Weights of a small transformer language model.
Size: 12 layers, width 256.
Training: a variant of Muon for these matrices, 738M tokens.
MLP neurons of a small language model. Each row is named by its layer, matrix (up: input weights; down: output weights) and neuron, and shows model dimensions 0-127. Each number is 50 + 12 x the weight over its row's rms, rounded and kept within 0 to 99.
After each neuron's rows, "fires on" lists the tokens most often at its 100 highest values on Wikipedia text that the model never trained on.

L6.up913:43 59 50 52 50 37 50 55 59 67 42 71 38 55 34 34 47 31 49 61 44 55 54 48 51 70 63 49 57 44 53 52 55 60 59 59 62 47 21 61 54 54 51 44 49 56 51 44 66 58 40 40 56 30 45 64 12 76 47 46 65 40 49 49 37 56 61 53 55 51 57 61 43 51 49 51 27 47 38 61 52 55 60 64 45 56 39 55 45 32 50 54 66 42 47 39 29 50 68 39 20 51 51 41 28 48 56 49 59 68 60 41 51 35 46 62 57 58 49 51 56 43 48 54 47 63 64 58
L6.down913:55 46 49 26 49 51 71 45 49 61 64 56 65 69 49 62 41 48 32 37 46 41 44 56 57 63 36 41 31 53 43 39 28 54 59 68 70 55 35 39 54 63 59 43 26 33 45 37 32 60 41 65 47 57 37 68 88 36 58 49 69 58 45 47 53 49 54 63 62 44 13 71 48 44 34 53 42 44 49 54 45 50 43 54 71 35 58 46 79 39 65 44 72 62 54 55 53 57 53 69 43 62 21 70 55 53 57 59 62 24 37 58 66 54 32 47 56 43 45 52 54 59 55 39 21 45 37 62
fires on: "T", "S", " s", " and s", " t"

L6.up965:46 42 71 56 29 56 59 74 51 59 55 46 69 42 26 48 34 65 44 37 35 59 58 46 32 52 44 70 54 42 37 45 54 28 54 45 34 41 47 53 49 53 48 61 54 60 64 61 53 53 37 54 67 42 53 35 25 68 66 35 55 44 60 57 33 72 52 41 61 50 65 61 54 63 49 44 60 36 58 55 57 71 44 42 50 70 60 51 62 53 66 35 48 50 47 43 61 64 49 69 51 42 54 57 56 53 50 52 59 78 45 67 47 60 33 45 52 63 60 45 45 30 76 52 45 55 49 40
L6.down965:52 36 44 33 50 56 51 59 49 39 37 29 37 63 56 57 43 66 57 40 55 40 64 50 58 46 34 54 69 56 45 58 61 34 37 33 85 56 50 57 37 55 63 46 45 61 58 36 35 58 42 49 49 53 42 61 61 51 61 51 48 46 56 62 55 35 66 52 40 38 44 63 49 52 62 45 34 29 30 65 32 37 19 48 53 74 38 57 59 44 46 48 37 25 43 57 53 49 37 49 41 32 64 37 22 58 37 68 40 47 58 45 65 64 56 72 37 53 62 56 81 44 50 41 32 27 37 40
fires on: "\n\n", "ak", "\n", " K", "in"

L7.up506:59 46 43 33 26 52 47 67 45 48 67 66 58 48 50 44 63 51 38 50 47 67 37 37 64 66 46 55 34 47 60 64 56 52 64 65 42 50 24 66 30 46 82 56 48 40 57 43 50 65 55 52 45 47 34 40 31 59 52 42 43 68 53 25 65 69 71 69 40 59 21 58 66 53 35 46 42 43 36 65 63 75 41 47 31 36 50 51 56 36 55 38 83 53 61 64 22 50 47 64 50 33 27 68 44 38 51 49 39 63 34 49 59 33 32 54 40 76 49 22 49 49 23 40 35 60 50 54
L7.down506:45 37 33 42 62 53 56 58 47 67 49 48 54 80 42 47 55 45 54 47 54 51 69 56 41 54 56 58 53 61 50 38 66 52 46 50 45 57 42 49 56 58 23 36 61 53 52 36 37 59 77 48 56 47 55 49 49 50 53 64 30 87 29 47 26 56 39 39 53 42 53 52 59 50 24 58 45 29 48 28 57 41 60 37 50 55 66 36 55 46 77 74 41 54 71 45 60 60 28 58 69 35 52 59 26 38 70 48 50 46 63 55 56 54 38 30 65 61 42 44 43 55 50 49 48 57 28 36
fires on: " s", "s", " of S", "S", " a s"

L5.up943:48 49 71 61 53 46 50 50 45 34 28 49 55 50 72 40 62 44 50 57 51 58 54 29 47 34 38 50 55 58 43 44 44 49 48 48 43 51 29 68 58 55 55 41 20 59 64 57 43 64 48 47 62 36 63 65 56 50 43 25 56 44 47 57 50 47 53 55 50 60 57 48 38 53 78 64 57 75 28 25 41 50 72 33 41 38 38 42 74 27 33 54 57 58 63 68 33 72 48 49 42 77 35 51 55 48 54 55 54 55 48 43 46 45 46 40 79 55 59 47 28 47 58 40 71 67 61 55
L5.down943:49 34 31 27 42 53 30 48 61 34 20 47 57 62 62 42 52 64 34 67 55 60 54 54 52 51 36 41 28 66 46 31 56 53 47 38 54 49 52 35 58 43 37 30 21 60 48 52 38 53 38 56 40 55 56 61 62 55 72 58 46 42 50 52 60 52 52 56 58 59 46 55 42 68 61 70 40 51 37 48 56 34 37 53 40 50 40 24 54 41 45 57 39 65 34 59 46 36 45 42 43 52 42 49 67 59 61 45 58 48 45 46 54 56 32 36 57 52 48 38 41 65 51 59 65 63 53 55
fires on: " f", " G", " g", " c", " | G"

L8.up150:80 63 38 64 48 58 22 63 63 49 51 30 49 42 49 40 35 56 45 58 54 61 47 34 36 64 45 48 56 60 43 56 67 60 43 59 52 70 42 51 63 55 58 42 36 49 53 34 52 33 39 19 61 39 69 56 44 66 21 64 57 44 35 50 47 31 46 52 54 46 56 32 43 52 51 68 46 74 54 71 57 72 52 59 49 58 56 54 34 54 48 58 49 65 68 43 55 51 43 59 53 53 38 35 33 55 47 61 57 37 49 46 57 30 40 40 46 58 37 47 55 69 48 51 60 39 57 50
L8.down150:25 52 65 65 55 46 50 36 53 53 53 61 29 63 54 67 66 49 52 50 62 59 33 53 45 54 40 72 55 40 51 20 40 61 65 36 34 40 34 41 30 40 41 73 49 52 44 58 79 80 38 29 62 56 28 43 67 38 45 59 47 45 36 52 48 75 53 53 37 44 68 51 55 37 67 41 49 41 49 45 39 45 65 51 52 45 36 37 63 43 58 44 65 35 52 42 46 45 47 66 56 46 61 28 38 64 78 39 37 49 52 34 40 44 62 65 34 45 47 56 66 56 58 49 39 51 55 53
fires on: ".", ", where she"

L6.up83:42 24 52 63 61 65 40 64 29 36 42 60 38 33 23 54 35 65 39 17 26 47 62 52 65 54 43 60 64 57 47 38 60 34 48 60 43 57 57 46 54 42 63 52 42 55 39 47 40 55 52 53 44 44 54 39 54 52 64 52 44 45 56 59 31 63 34 54 42 45 59 54 63 50 36 24 49 39 46 42 51 48 59 38 48 74 64 73 72 49 82 55 47 40 49 51 53 55 70 32 58 45 66 63 47 67 55 59 41 63 56 68 63 49 35 49 41 71 40 40 42 49 32 50 44 53 34 52
L6.down83:55 53 42 64 28 58 56 50 57 35 25 33 30 40 35 48 41 51 72 62 54 42 67 44 53 37 58 64 35 43 39 46 37 24 60 58 48 66 73 50 35 48 53 44 71 79 45 52 32 49 45 62 29 55 55 30 56 47 44 35 51 57 45 49 58 61 77 46 34 55 49 66 44 76 52 48 59 44 52 52 64 35 53 41 49 43 43 52 61 71 47 40 36 67 65 45 37 74 25 58 29 40 60 59 37 65 38 55 36 55 74 34 46 31 58 46 51 67 42 48 57 32 53 38 65 47 37 52
fires on: "\n\n", "\n"

L2.up344:50 52 58 36 42 69 85 38 34 30 44 67 25 61 45 57 36 58 67 82 66 54 41 58 76 67 47 60 45 42 46 46 39 53 58 40 40 48 48 37 51 54 55 53 46 57 83 46 44 42 44 42 63 55 24 48 39 26 57 44 53 56 74 61 49 44 48 65 66 42 42 61 50 55 46 46 62 42 65 61 58 57 60 41 36 37 48 44 29 53 77 48 47 58 52 40 33 66 74 57 73 41 44 69 49 47 62 39 41 44 53 42 41 59 57 53 63 56 55 37 45 52 42 45 36 61 50 47
L2.down344:37 43 33 33 63 50 44 56 60 57 37 27 41 33 39 43 39 38 61 42 43 63 76 54 38 60 53 53 34 55 48 63 53 66 45 29 49 40 53 47 55 82 74 53 50 56 58 31 67 28 56 56 58 43 54 42 35 62 64 60 37 34 82 38 43 56 61 46 36 54 71 39 61 56 44 30 49 52 50 58 58 64 51 41 45 57 57 45 48 60 77 58 57 39 58 50 48 45 31 32 57 59 48 58 24 34 44 13 50 32 65 52 44 49 53 59 35 42 52 55 52 34 49 44 19 63 61 44
fires on: "ard", "ost", "ome", "et", " home", "ant"

L2.up769:60 35 64 39 47 70 54 59 35 70 40 35 50 46 74 34 61 67 64 58 53 53 42 53 63 45 60 51 34 43 44 61 42 54 49 53 40 66 44 59 61 37 60 41 28 39 65 57 60 53 48 38 48 48 32 47 68 44 56 56 29 67 64 64 39 60 27 60 65 46 33 59 48 51 72 63 62 56 47 59 62 44 50 61 43 37 50 36 54 56 54 71 52 47 50 35 50 66 61 48 30 57 58 63 35 38 60 48 43 27 41 48 62 50 50 57 54 59 30 15 61 45 59 39 43 70 75 60
L2.down769:61 21 48 43 52 53 37 30 55 49 41 49 45 63 41 56 68 55 43 49 68 62 46 59 63 66 65 51 65 40 53 54 43 66 49 56 57 58 62 49 44 60 42 33 82 45 60 48 44 37 32 29 46 21 46 49 43 45 38 46 70 43 58 50 66 39 41 68 42 52 42 39 68 48 32 63 29 37 36 52 42 40 52 74 48 64 60 39 57 58 33 50 45 49 50 63 61 71 52 41 47 56 65 40 65 54 44 51 26 32 51 38 45 62 59 34 48 30 65 48 39 64 70 42 58 38 51 33
fires on: "ant", "ard", " by", "ure"

L6.up198:55 41 34 41 50 47 41 55 37 48 67 16 45 50 47 58 39 47 64 34 44 50 44 56 48 67 44 52 52 55 43 50 31 47 61 44 51 58 28 66 72 19 67 50 50 60 24 48 65 52 50 65 49 59 54 48 57 57 47 39 46 76 59 42 59 45 46 62 71 38 47 70 56 44 78 23 64 56 52 48 59 44 43 39 50 43 36 37 42 46 66 28 41 52 57 55 31 41 47 55 36 45 57 57 46 61 43 85 57 52 43 41 41 43 57 48 59 42 61 59 40 43 43 57 68 28 71 54
L6.down198:34 32 60 59 60 50 58 55 50 55 44 61 35 15 72 43 22 56 43 60 42 68 50 46 50 33 44 59 42 36 40 50 63 55 43 66 66 56 57 39 52 39 39 51 40 49 49 55 53 50 51 50 37 32 76 37 56 30 63 61 65 51 51 52 36 71 43 66 32 85 55 50 52 47 49 50 36 64 42 42 35 57 54 54 48 51 37 69 66 59 49 68 27 52 43 51 63 79 68 41 42 51 44 44 70 51 64 40 67 50 45 63 48 47 46 59 38 70 55 49 59 61 44 54 59 60 30 54
fires on: ".", "\n", "=", " ", "\n\n", "1"

L5.up484:57 56 57 45 50 35 27 44 36 45 31 55 56 64 45 47 48 55 44 59 37 54 55 47 48 57 83 56 56 49 59 40 53 41 52 34 52 37 34 19 49 33 51 52 31 36 46 73 38 42 61 51 63 76 59 35 39 49 63 61 63 67 60 32 63 50 60 54 48 41 60 55 51 67 33 58 27 59 54 53 54 56 53 47 09 48 43 58 52 35 56 47 43 63 55 82 42 48 52 59 54 34 32 56 66 47 57 52 54 62 37 49 46 40 47 66 56 40 44 29 40 34 64 49 30 45 60 58
L5.down484:52 56 49 47 48 44 43 47 68 37 44 24 42 47 53 42 56 56 58 49 45 23 66 67 47 80 41 53 45 46 36 47 36 49 75 33 45 39 59 58 59 41 56 39 73 29 42 76 49 59 30 66 28 50 72 42 54 52 63 42 35 49 45 56 37 50 41 72 40 56 44 49 41 64 54 57 36 33 53 40 46 40 50 44 57 60 69 55 55 37 53 38 46 55 58 52 52 72 55 56 55 26 74 48 79 56 50 58 61 43 51 41 39 53 44 52 53 38 72 74 44 54 39 25 56 37 50 42
fires on: " ", " C", "c", " unc", "|---|---|---|---|", "-"

L6.up932:48 36 55 44 45 71 53 60 45 54 52 51 28 50 30 50 54 62 32 49 18 55 51 54 64 64 48 70 66 53 60 43 44 16 45 42 46 29 51 51 55 33 39 39 66 65 31 51 39 51 65 55 34 50 51 33 56 51 55 57 39 59 57 33 38 52 40 60 62 48 63 48 56 73 64 51 49 48 51 52 51 56 46 41 52 62 60 54 67 53 84 55 44 36 49 39 38 58 44 52 46 39 92 68 44 87 54 55 49 52 42 52 49 52 54 35 48 79 51 45 47 28 41 56 45 25 53 53
L6.down932:52 68 49 52 51 72 52 60 43 63 29 50 50 47 55 58 46 49 49 46 45 46 45 64 61 60 36 64 62 31 56 54 43 40 36 36 47 80 42 31 42 50 57 41 53 46 36 40 32 51 42 70 32 58 57 42 48 50 66 49 40 74 41 44 45 57 53 49 36 62 42 69 49 66 72 40 57 43 44 55 50 37 42 33 30 54 39 44 51 52 62 60 53 66 39 57 58 50 51 51 49 38 74 62 38 72 38 51 42 64 57 36 44 46 62 46 39 44 61 45 55 48 60 57 68 27 47 54
fires on: "\n\n", "\"", "”"

L8.up712:46 70 55 55 59 36 37 59 55 43 47 43 52 43 44 52 47 40 39 49 48 43 57 46 62 50 70 41 40 31 82 37 56 41 54 32 59 33 57 40 53 74 43 79 44 40 48 36 44 41 49 31 66 59 71 67 62 57 24 52 53 38 40 28 13 56 52 53 36 39 40 48 53 75 57 71 57 40 44 53 62 41 51 30 47 38 33 58 58 52 58 48 48 63 60 58 54 49 53 61 33 67 35 54 50 42 31 44 24 48 46 47 42 39 35 46 58 51 35 39 39 47 53 42 44 72 58 44
L8.down712:47 32 38 58 35 54 41 51 50 60 60 42 47 51 54 33 51 35 61 43 70 58 40 62 56 37 28 53 33 29 76 46 67 38 59 53 56 38 46 59 71 65 70 48 46 47 47 58 56 44 51 51 51 60 70 66 54 50 27 42 43 45 35 25 58 55 72 63 46 55 47 72 34 57 44 37 53 49 57 52 52 44 14 61 62 19 45 67 22 55 43 32 49 52 52 69 56 49 51 55 40 60 43 49 61 47 63 43 60 49 65 46 59 43 55 46 31 45 28 62 32 43 25 62 53 47 54 44
fires on: "e", " Se", "he", "ide", " re"

L5.up343:51 36 32 47 49 52 64 26 50 56 43 27 69 54 57 36 72 36 66 71 50 54 77 50 55 41 66 58 61 42 45 74 45 63 38 65 69 55 59 16 58 65 61 51 50 42 42 65 41 35 30 73 31 36 46 37 40 45 50 41 64 61 53 39 40 58 30 51 32 53 60 57 50 57 48 64 70 50 37 70 37 71 45 61 48 56 45 28 44 45 41 54 62 73 30 34 43 44 27 47 35 50 77 47 59 45 48 49 44 34 65 57 50 33 30 39 36 61 60 52 43 44 68 36 59 50 72 40
L5.down343:34 44 63 46 48 57 59 53 34 47 48 70 51 57 61 40 37 65 51 59 53 54 53 57 50 40 46 60 49 41 33 51 63 48 26 46 40 52 57 30 49 71 52 43 66 66 56 41 53 46 56 55 61 30 48 57 44 60 45 63 35 37 47 65 35 48 47 39 66 56 30 27 45 46 48 49 48 53 47 58 34 52 40 64 45 53 42 55 63 70 76 57 48 54 47 27 23 37 20 59 40 47 55 42 51 43 48 51 53 40 62 50 47 71 33 52 50 44 64 43 50 57 51 37 52 57 40 48
fires on: "am", " long", "um", "2"

L6.up637:58 45 56 55 49 64 50 64 24 42 50 72 33 44 33 25 60 63 35 49 46 45 57 59 49 50 63 64 63 25 35 50 64 29 33 70 39 46 53 26 57 62 48 49 59 36 35 52 50 52 55 58 43 65 44 47 48 54 38 41 53 46 63 45 50 38 42 58 40 67 68 68 77 42 60 56 68 57 74 61 33 43 43 41 48 65 62 47 42 49 62 29 38 33 36 65 51 63 38 56 53 46 57 69 67 55 30 64 44 69 54 63 50 67 61 54 51 72 48 45 45 40 56 39 49 43 51 67
L6.down637:60 44 48 41 43 31 55 43 36 44 44 50 40 49 36 53 43 61 47 40 49 63 49 38 47 58 51 59 55 35 61 55 54 57 60 52 61 64 59 41 51 59 72 27 32 57 32 42 54 50 50 47 49 58 40 31 74 48 69 55 63 66 65 52 38 55 50 36 62 55 55 47 47 63 59 51 45 44 32 51 65 45 40 65 59 65 48 72 59 40 28 48 39 29 46 57 46 61 30 61 44 36 65 36 45 70 43 50 36 55 43 49 57 47 46 42 54 36 40 53 43 31 63 32 60 41 44 54
fires on: "\n\n", "\n", "-"

L8.up749:45 40 60 43 23 42 61 40 30 67 56 52 55 50 28 38 48 39 65 51 30 42 73 43 57 49 67 60 52 35 43 61 32 56 40 35 29 42 56 52 65 52 43 64 55 49 66 68 37 72 47 52 44 40 39 54 55 58 29 30 38 62 48 34 41 17 41 77 54 44 64 48 60 56 44 57 55 74 58 40 53 58 51 60 57 60 50 57 48 53 50 56 45 50 54 39 42 47 43 41 19 27 57 44 43 28 58 54 52 48 47 53 42 29 35 31 51 71 68 49 64 70 44 29 26 62 55 53
L8.down749:44 58 46 54 35 52 39 57 50 61 42 44 63 63 51 48 41 54 51 51 48 45 47 64 61 66 48 50 50 47 58 68 29 61 44 59 53 27 33 64 58 43 78 36 56 53 15 89 54 29 52 51 53 37 29 69 37 60 46 48 70 48 32 50 54 47 62 53 52 48 48 56 48 47 44 33 48 50 19 51 51 38 35 51 27 39 57 44 81 49 60 41 34 63 66 34 62 48 34 60 47 59 53 65 40 47 50 47 67 71 68 49 52 41 64 51 46 62 30 53 95 40 34 49 74 68 45 32
fires on: "2", "um", "ap", "op", " Sum", "th"

L8.up1019:24 47 50 56 45 27 43 53 50 42 39 71 60 59 69 44 71 30 61 34 59 47 49 56 47 50 68 47 59 45 73 52 46 40 70 60 51 34 44 49 68 30 49 27 40 49 51 47 40 57 49 67 54 46 47 41 50 60 53 56 33 35 59 47 60 61 48 70 47 61 71 48 49 42 55 50 51 47 05 50 40 40 45 54 26 30 63 36 53 52 42 58 48 70 45 63 44 31 54 65 46 66 49 56 31 66 48 64 46 59 39 58 31 33 51 61 68 40 45 63 31 39 65 57 46 44 31 60
L8.down1019:29 64 52 48 69 59 52 61 46 74 44 68 34 28 54 63 49 74 66 45 56 53 31 51 49 58 60 31 38 49 42 52 77 54 49 43 55 56 51 52 69 52 40 32 29 47 44 43 48 48 56 65 37 42 52 46 75 27 60 47 48 59 34 44 39 39 51 68 53 49 51 53 62 42 37 36 43 57 18 54 47 34 59 51 57 27 69 40 55 47 54 50 58 59 49 52 74 62 35 52 39 41 46 35 49 61 49 61 65 38 58 51 56 43 48 64 39 55 63 50 66 45 48 58 27 55 25 64
fires on: " t", " g", " gener"

L6.up430:53 52 19 59 46 65 46 46 37 53 56 59 48 39 37 54 56 53 55 68 40 64 59 50 38 69 47 62 64 53 63 62 56 41 59 46 57 68 57 58 44 52 53 53 64 65 34 48 42 68 31 55 58 16 65 51 59 46 24 52 36 65 37 34 64 25 44 61 44 37 57 47 40 57 55 56 31 62 67 59 67 61 44 40 28 40 59 52 46 34 59 47 60 57 43 36 60 64 52 35 51 64 61 52 51 81 90 59 40 54 24 61 26 43 46 44 50 44 52 62 61 52 51 46 57 44 51 52
L6.down430:38 62 65 47 61 46 71 87 49 69 46 56 54 51 51 66 57 49 43 45 55 63 52 44 51 53 30 49 42 38 50 68 31 50 57 33 44 54 50 41 39 43 46 37 53 40 51 51 46 48 38 68 50 53 58 69 41 36 50 50 56 66 59 63 44 41 52 44 40 61 42 67 40 55 52 31 47 42 47 74 64 49 55 43 33 46 54 42 46 59 34 64 26 43 60 30 33 45 61 48 57 41 54 44 59 48 57 51 38 50 65 31 18 52 74 38 50 41 47 42 56 60 41 53 84 53 49 68
fires on: "\n", ".", "\"", "\n\n"

L7.up603:64 51 58 53 63 62 48 67 62 51 50 54 48 60 64 36 53 46 51 23 46 65 58 37 37 84 34 40 54 65 59 57 62 50 44 59 53 49 47 63 83 85 50 61 48 42 33 40 39 66 53 43 39 38 70 37 54 53 61 63 63 49 56 41 59 53 37 66 50 45 52 52 58 66 20 53 41 62 58 37 54 54 52 49 55 65 41 40 45 31 57 32 54 56 33 46 45 57 34 52 48 47 43 53 40 46 40 59 59 40 43 37 79 65 51 36 57 56 38 43 53 46 67 64 50 45 38 50
L7.down603:49 56 41 48 68 31 50 56 56 59 32 45 41 43 35 63 41 43 53 45 57 34 39 56 41 42 32 43 38 61 58 23 64 44 48 32 50 62 43 41 47 73 61 51 55 33 49 52 64 65 42 42 49 28 56 67 71 45 43 50 61 32 59 45 34 49 49 57 45 68 61 50 59 55 61 49 39 57 43 54 58 58 57 51 48 60 56 40 54 58 37 63 54 45 72 64 68 55 60 50 35 55 28 69 47 60 43 38 41 63 48 82 56 27 43 57 45 47 39 21 49 60 44 51 53 42 53 36
fires on: ":", ".", " |"

L2.up831:32 52 41 53 65 53 54 64 32 58 46 52 64 70 59 34 63 74 59 49 35 40 64 37 51 61 61 28 48 14 32 49 32 51 57 59 27 47 52 54 54 46 32 67 47 50 42 38 47 59 36 47 43 56 48 36 47 63 56 48 41 58 50 55 56 59 49 61 40 67 30 41 30 38 53 55 41 43 63 47 52 55 65 31 57 41 59 48 48 80 45 83 53 32 53 65 30 52 51 56 60 42 53 56 45 54 49 56 53 40 65 43 41 30 54 32 62 50 51 51 50 54 56 51 59 33 44 69
L2.down831:42 66 57 52 52 59 53 49 47 76 50 49 64 56 39 57 71 46 44 50 55 52 40 58 49 38 51 53 50 57 51 32 38 27 53 42 54 44 56 50 57 33 63 59 45 61 51 27 60 45 33 33 29 47 60 51 49 43 84 72 47 42 51 59 52 58 80 42 50 60 89 56 46 40 59 59 48 53 45 47 74 61 42 44 33 70 41 44 44 34 55 64 31 41 62 51 68 56 47 44 44 57 49 43 48 30 36 41 31 40 54 45 69 38 59 26 61 75 31 61 31 55 28 58 46 53 71 65
fires on: "op", "av", "ur", "el", "uck", "ew"

L5.up718:42 53 59 46 48 47 36 64 60 54 25 65 29 57 53 50 48 70 39 55 46 47 44 49 56 40 49 60 49 37 57 51 45 21 37 39 55 60 60 50 34 49 56 40 61 46 39 58 53 35 54 43 57 51 57 37 54 62 68 64 56 58 59 45 31 71 25 55 51 57 59 60 73 57 50 45 62 47 39 48 47 55 63 29 61 69 54 57 62 65 67 56 47 26 39 56 56 68 58 47 43 26 70 73 46 55 34 66 42 76 54 51 53 56 53 62 38 41 55 15 43 30 68 75 47 46 38 47
L5.down718:45 45 43 77 63 55 60 41 44 41 41 37 35 38 35 40 49 59 43 53 35 33 55 64 65 47 66 41 65 26 64 40 54 26 38 62 45 65 46 50 37 47 65 48 32 55 42 54 48 45 38 44 52 71 38 40 59 66 49 47 33 74 41 46 23 69 44 42 55 57 52 42 54 56 59 45 65 47 62 50 49 36 42 34 55 59 37 51 54 60 69 42 43 35 60 48 27 65 39 42 41 22 59 56 48 70 45 51 47 67 59 71 51 40 35 47 50 65 44 46 52 46 49 54 65 47 44 42
fires on: "\n", " we", "y", " I", " | Episode: \""

L7.up903:39 53 46 54 58 50 62 50 59 49 49 35 41 47 51 55 46 51 75 63 48 38 65 59 28 32 53 61 30 67 38 46 68 48 59 37 80 63 36 57 39 56 25 42 53 47 63 63 45 44 57 30 28 59 68 55 53 47 61 52 63 43 59 66 61 71 55 45 50 56 72 53 52 59 27 49 30 52 55 57 35 41 56 58 45 51 30 52 48 29 70 47 41 74 46 56 24 45 49 40 58 45 48 38 51 43 51 42 48 53 35 53 43 76 41 65 24 21 38 38 48 53 44 42 37 30 75 54
L7.down903:36 47 46 62 46 59 42 55 60 35 50 46 45 51 69 19 51 53 76 54 42 57 55 35 42 40 55 70 54 63 61 45 58 45 47 57 53 40 62 42 40 43 41 32 58 47 68 76 72 43 29 57 37 23 55 46 73 40 69 38 47 46 44 39 49 30 66 46 72 68 55 48 47 67 50 56 49 46 56 54 42 40 34 58 63 68 44 61 45 46 72 70 43 44 44 51 48 38 59 47 62 34 57 42 50 43 41 54 53 45 46 58 76 67 48 61 48 50 56 52 52 44 41 34 63 17 54 42
fires on: " Rec", " C", " rec", " the c", "-c", "c"

L7.up709:52 29 56 55 49 36 28 35 56 47 67 61 49 54 46 61 44 70 61 46 37 78 42 57 68 52 45 54 57 49 61 32 40 32 29 44 48 28 58 57 47 47 45 68 47 50 61 22 50 32 41 54 66 60 64 71 63 38 66 43 23 61 34 43 43 63 42 65 49 63 43 41 68 42 35 34 47 44 40 41 48 48 42 48 70 57 48 49 46 47 63 51 72 37 37 52 67 39 53 52 41 45 56 36 38 46 46 63 48 64 45 59 59 61 32 41 18 56 62 32 44 65 40 74 08 69 52 62
L7.down709:64 47 37 35 57 52 47 52 56 66 38 54 46 38 59 60 58 44 31 49 54 40 49 61 56 34 62 51 55 43 60 50 31 47 62 61 25 45 43 51 47 49 48 54 47 36 47 47 54 35 51 56 39 58 49 53 39 62 44 59 46 65 30 26 40 46 65 41 62 42 62 72 50 40 53 32 43 50 42 40 49 52 68 58 38 58 52 48 44 45 56 47 46 42 52 53 56 62 64 49 47 28 36 65 59 48 37 68 43 41 40 50 25 54 48 33 49 31 61 56 33 68 55 57 61 34 42 59
fires on: "2", "1", " league", "-", ", ", "| Total"

L6.up674:47 36 50 70 56 56 47 31 61 51 74 61 45 49 63 51 49 40 40 60 63 44 47 50 73 45 66 63 55 42 37 23 23 44 46 48 49 31 72 57 39 61 43 58 47 37 32 56 67 34 34 41 51 46 51 44 67 41 48 57 44 64 44 21 55 56 40 77 55 37 75 43 36 32 31 50 56 36 63 63 49 61 57 45 57 47 52 35 46 27 57 67 38 63 51 59 57 25 57 56 37 17 31 59 43 54 53 41 56 46 67 66 54 60 53 52 55 46 71 44 36 51 40 57 56 65 60 49
L6.down674:49 29 27 52 48 39 40 58 36 32 46 50 47 45 34 42 60 33 65 69 39 57 80 65 39 47 46 69 52 35 46 40 41 50 62 40 49 64 30 60 54 31 50 60 25 60 35 45 34 50 39 31 66 66 45 64 53 58 69 48 67 73 35 42 39 48 36 44 57 65 57 52 32 43 39 52 41 37 39 62 56 63 54 57 39 39 84 54 38 30 71 53 30 45 49 37 50 42 51 47 54 48 47 77 62 55 41 56 35 45 76 53 48 45 57 58 41 58 36 58 65 45 28 42 57 55 54 47
fires on: "2", "1", " and", " | ", " | N"

L2.up170:43 42 71 81 45 50 56 65 42 78 77 28 52 51 44 40 52 60 56 51 38 46 64 61 62 42 49 77 33 35 48 40 25 33 57 51 59 57 61 45 45 39 54 61 60 43 68 46 51 30 44 40 57 40 41 51 32 48 42 59 37 58 47 31 45 62 60 62 43 62 48 37 61 49 44 57 76 44 40 52 71 60 35 35 68 58 56 44 59 39 66 49 57 69 47 36 39 44 62 29 34 49 68 50 40 55 72 57 34 59 35 68 34 55 68 52 44 72 46 50 43 47 33 41 36 70 45 42
L2.down170:57 33 43 31 60 57 55 41 79 42 53 67 56 27 28 72 62 25 36 66 42 60 45 68 50 48 51 60 58 61 54 59 69 49 45 51 73 37 52 32 63 28 74 31 28 57 45 43 34 57 44 56 52 56 66 43 59 38 62 40 65 63 54 50 63 45 62 40 32 47 62 58 40 36 55 66 58 30 46 61 51 48 60 37 37 54 33 60 39 33 53 41 32 41 51 35 70 44 27 59 35 34 53 65 39 68 43 66 54 52 40 49 65 45 65 57 64 39 56 41 59 41 37 43 73 69 53 51
fires on: "1", " | ", "2"

L5.up31:53 53 55 65 54 49 41 62 39 45 50 43 59 42 34 47 68 74 43 58 42 59 44 56 53 32 42 50 52 54 46 34 34 55 64 60 28 44 40 50 72 69 60 68 40 55 47 41 35 54 47 49 58 32 53 50 70 62 73 28 60 42 42 47 52 62 54 44 64 56 69 34 51 29 56 53 43 72 40 50 43 29 50 57 39 55 68 36 56 33 42 51 45 49 42 47 47 44 35 54 57 63 41 54 65 48 33 54 41 25 51 57 63 39 47 52 68 46 48 46 44 61 79 73 49 61 48 46
L5.down31:43 42 64 40 51 61 62 53 63 53 36 51 23 37 61 39 63 41 43 40 59 35 35 50 48 79 43 47 77 46 39 46 48 42 40 56 70 76 46 40 61 37 23 53 40 63 49 42 52 52 42 59 88 38 45 51 47 28 34 37 48 51 49 47 52 58 49 42 74 37 44 51 54 40 50 52 43 43 34 46 32 46 38 47 40 34 53 45 44 64 79 42 54 30 34 35 62 55 52 49 60 55 79 52 43 51 42 52 40 44 63 44 40 54 50 32 44 46 78 28 46 34 48 38 44 65 42 54
fires on: " g", " G", "PG", " | Total |"